{"n_layer": 15, "d_model": 640, "n_head": 5, "n_kv_head": 5, "head_dim": 128, "d_mlp": 2560, "vocab_size": 8491, "activation": "gelu", "norm": "rmsnorm", "norm_place": "pre", "norm_eps": 1e-05, "positions": "rope", "rope_base": 10000.0, "rope_fraction": 1.0, "qk_norm": false, "attn_scale": 0.0884, "bias": "none", "tie_embeddings": true, "parallel_block": false, "init": "orth", "init_std_qkv": 0.0254, "init_std_o": 0.0, "init_std_up": 0.0254, "init_std_down": 0.0, "optimizer": "adam_variant", "lr": 0.000384, "beta1": 0.9, "weight_decay": 0.36, "lr_head": 0.00356, "grad_clip": 1.0, "warmup_steps": 260, "schedule": "wsd", "decay_fraction": 0.936, "decay_shape": "linear", "final_lr_fraction": 0.0, "batch_tokens": [32768, 65536, 98304], "seq_len": 1024, "doc_mask": true, "train_tokens": 633700000, "steps": 10218, "dataset": "wikipedia_en"}
MLP neurons of a small language model. Each row is named by its layer, matrix (up: input weights; down: output weights) and neuron, and shows model dimensions 341-404. Each number is 128 + 24 x the weight over its row's rms, rounded and kept within 0 to 255.
A block is one neuron, or neurons of one layer that tend to fire together. Before each block is what it responds to, as a language model described it from the Wikipedia text at the highest values.

Responds to: Continuation and list-item connectors. Connective words that open the next item or complement mid-sentence, such as including, as (well as), final-list and, be after modals, and line breaks or dashes between list entries.
L11.up1772 [107 144 105 141 126 129 123 124 106 119 123 114 135 131 153 161 130  96 166 103 136 129 121 137  93  80 131 109 121 119 117 116 109 119 127  99 122 133 117 173  73 156 106 119 158 105 114 122 130  99 114 103 130  98 120 158 133 143  72 120 107 117 111 116]
L11.down1772 [145 124 130 131  56 114 158 148 107  71 119 125 112 138 101 110 116 120  83 147 143 122 128 119 123 122 100 123 116 137 128 161 124 109 105 142 111  94 156 145 143 132 160 116 110 123 142 129 110 153 154 120 129  97 165 167 101 118 113 139 118 112 138  95]

Responds to: Sports stats and table tokens. Mid-entry tokens in sports results, tables and lists, such as All in All-Star/All-American, stat headers like PPG and GF, and time colons.
L7.up959 [153 162 105 182 141 126  94 132 130 111 144 118 146 134 106 101 112 132 143 121 139 131 154 159 127 173 103 150 151 168 118 122 153 139 128 153 120 128  99 131 108 181 118  98 168 134 132 150 146 145 111 100 141  85 150 106 144 142 140 137  99 120 140 104]
L7.down959 [125 107 151  99 127 113 139 110 104 139  89 142 103  92 130  92 117  99  96 106 120 134 120 144 140  78 112 100  95 134 136 132 151 127  87 133 147 134 173 190 147 108  84 125 107 131 114 112 140 123  85 101 144 110  98 107 110 141 123 136 153 124 143 113]
L7.up1324 [149 155 131 204 164 115 161 113 143 137 117 104 159  92 110 122 108 158 143 150 144 169 112 104 173 146 147 136 162 128 123 158 140  99 127 132 111 106 102 137  88 117  99 126  94 116 114 141 153 101 130 104 176  90 159 133 129 116 130 101 141 137 148 115]
L7.down1324 [155 169 127  97 126 126 101 145  88 145 152 104 138 137 128 114 155  86  89 121 147  90 119 191 138 113 129 145 117 156 149 110 133 155 125 130 138 114 159 121 164 108 110 151 111 158  72 139  76 123 160 182  94 125 123 149 127 117 131 125  98 125 123 124]
L7.up1573 [125 141  68 149  90 125 123 133 132 114 134 117 126  77 129 115 116 112 136 115 100 106 145  99 152 142 144 128 138 116 130 148 191  84 188  98 119 131 137 109 127 122 142 107 123 110 123 147 107 105 154 112 153 109 156 133 139 191 110 132 108 153 126 146]
L7.down1573 [141 122 140 142 134 127 140  91 133 150 112 157  87 165 151  84 113 161 103 121 172 110 158 130 112 121 113 142 106 118 114 149 103 150  92 156 189  96 136 139 148 131 153  99 127 167 132 124 137 140 126 139 189 125 119 132 102  71 174  98 140 143 147 110]
L7.up1697 [145 130 111 126 155 146 130 148 172  94 116 165 128 153 120  75 113 140 114 125 126 165 146 124 109 142 189 131 124 141 108 115  98 159 167 163 151 100 108 165 110 151 120 127 140  98 127 128 151  93 144 166 142 141 150 107 151 110 149 103 104 131 145 111]
L7.down1697 [129 136 152 137  88 153 120 123 108 129 101 115 107 138 128 162 138 123 128 109 153 111 141 120 143 110  82 111 135 140 155 118 105  94 100 128 137 169 133  97 178  89 129 129 109 146 138 151 130 168 101 137 140 114  97 157  77 107 127 161 158  80 116 108]

Responds to: Award category "Best". The word Best opening award category names in award and nomination lists, e.g. Best Editing, Best Actress; weaker, scattered hits elsewhere.
L7.up1233 [136 130  72 149 135 132  62 174 118 158 107 166 132 112 132 147 201  89 156 132  95 128 116 164  99 114 125 149  41 148 112 118 125 135 122 104  92 113 101  86 105 105 117 103 134 165 134 179  97 122  91 136 142 139 126 119 138  82 109 152 137 119 145 155]
L7.down1233 [100 124 138 121 103 163 165  79 105 114 146 111 126 114 132 110  69 173  82 145 174 165 115 160 151 121 133 119 187 123 176  79 161 166 118 135 145 120 133 154 129 165 119 147 129 124 110  88 128 120 165 110  97 120 127 143 100 116 149  98 150 108 122 118]
L7.up1761 [133 137 126 155 131 151  82 121  99 112 152 136 137 144 102 138 179 132 138 113 163 108 114 117 103 119 150 130 113 159 117 157 129 130 111 150  98 124 117 147  94 120 122 134 167 134 130 167 145 113 107 105 112 111 120 109 153  77  69 117  93 139 145 173]
L7.down1761 [157  89 140 132  87 135 186 124 131 102 115 126 112 157 143  95 122 157  71 140 157 131 151 153 167 130 134  66  87 129 171 130 123 141 130 130 117  93 109 124 144 192 108  77 130 143 149 100 127 125 128 118 155 127 129 119  99  87 120  86 100  93 144  90]
L7.up1766 [132 132  93 157 124 170 115 120 112 148  95 167 100 160 125 128 145 127 147 155 141 101 134 116  58 134 136 142  99 163 125 133 171 126 148 122 136 150 162  85 117  96 118 105 133 177 123 103 121 120  99 138 153  88 127 161 105 115 153 114 149 124 137 125]
L7.down1766 [102 135 149 105 125  73 119 132 135 134 157 112 137  86 136 143 158  97 128  79 136 149 108 114 138  95 144 142 140  96 150 127  85 107 126 153 134  99 113 121 129 162 124 148 102 111 144 164  94 132 148 166 117 123 131 118 170 150 111 107 110 101 105 115]
L7.up2376 [ 90 123 100 150 129 143  42  83 128 143 117 172 153 131  88 104 109 157 160 129 108 125 103  73  92 136 155 151 125 157 156  77 112 190 117 178 126 161 137 121 108 159 140 107 130 147 156 144 123 115 160  98 134 140 166  85 175 118 155 132 104 106 171 132]
L7.down2376 [155 130 132 118  85  98 132 128 148 118 130  71 144  83 163 119 155 125 107 181 113 131 109 127 143 147 115  80 165 112 111 150 150 148  91 105 122 120 122  94 146 137 177 148 131 125 116  82  92 132 117 168 114 127 145 125  62 117  93 140 153 133  91 126]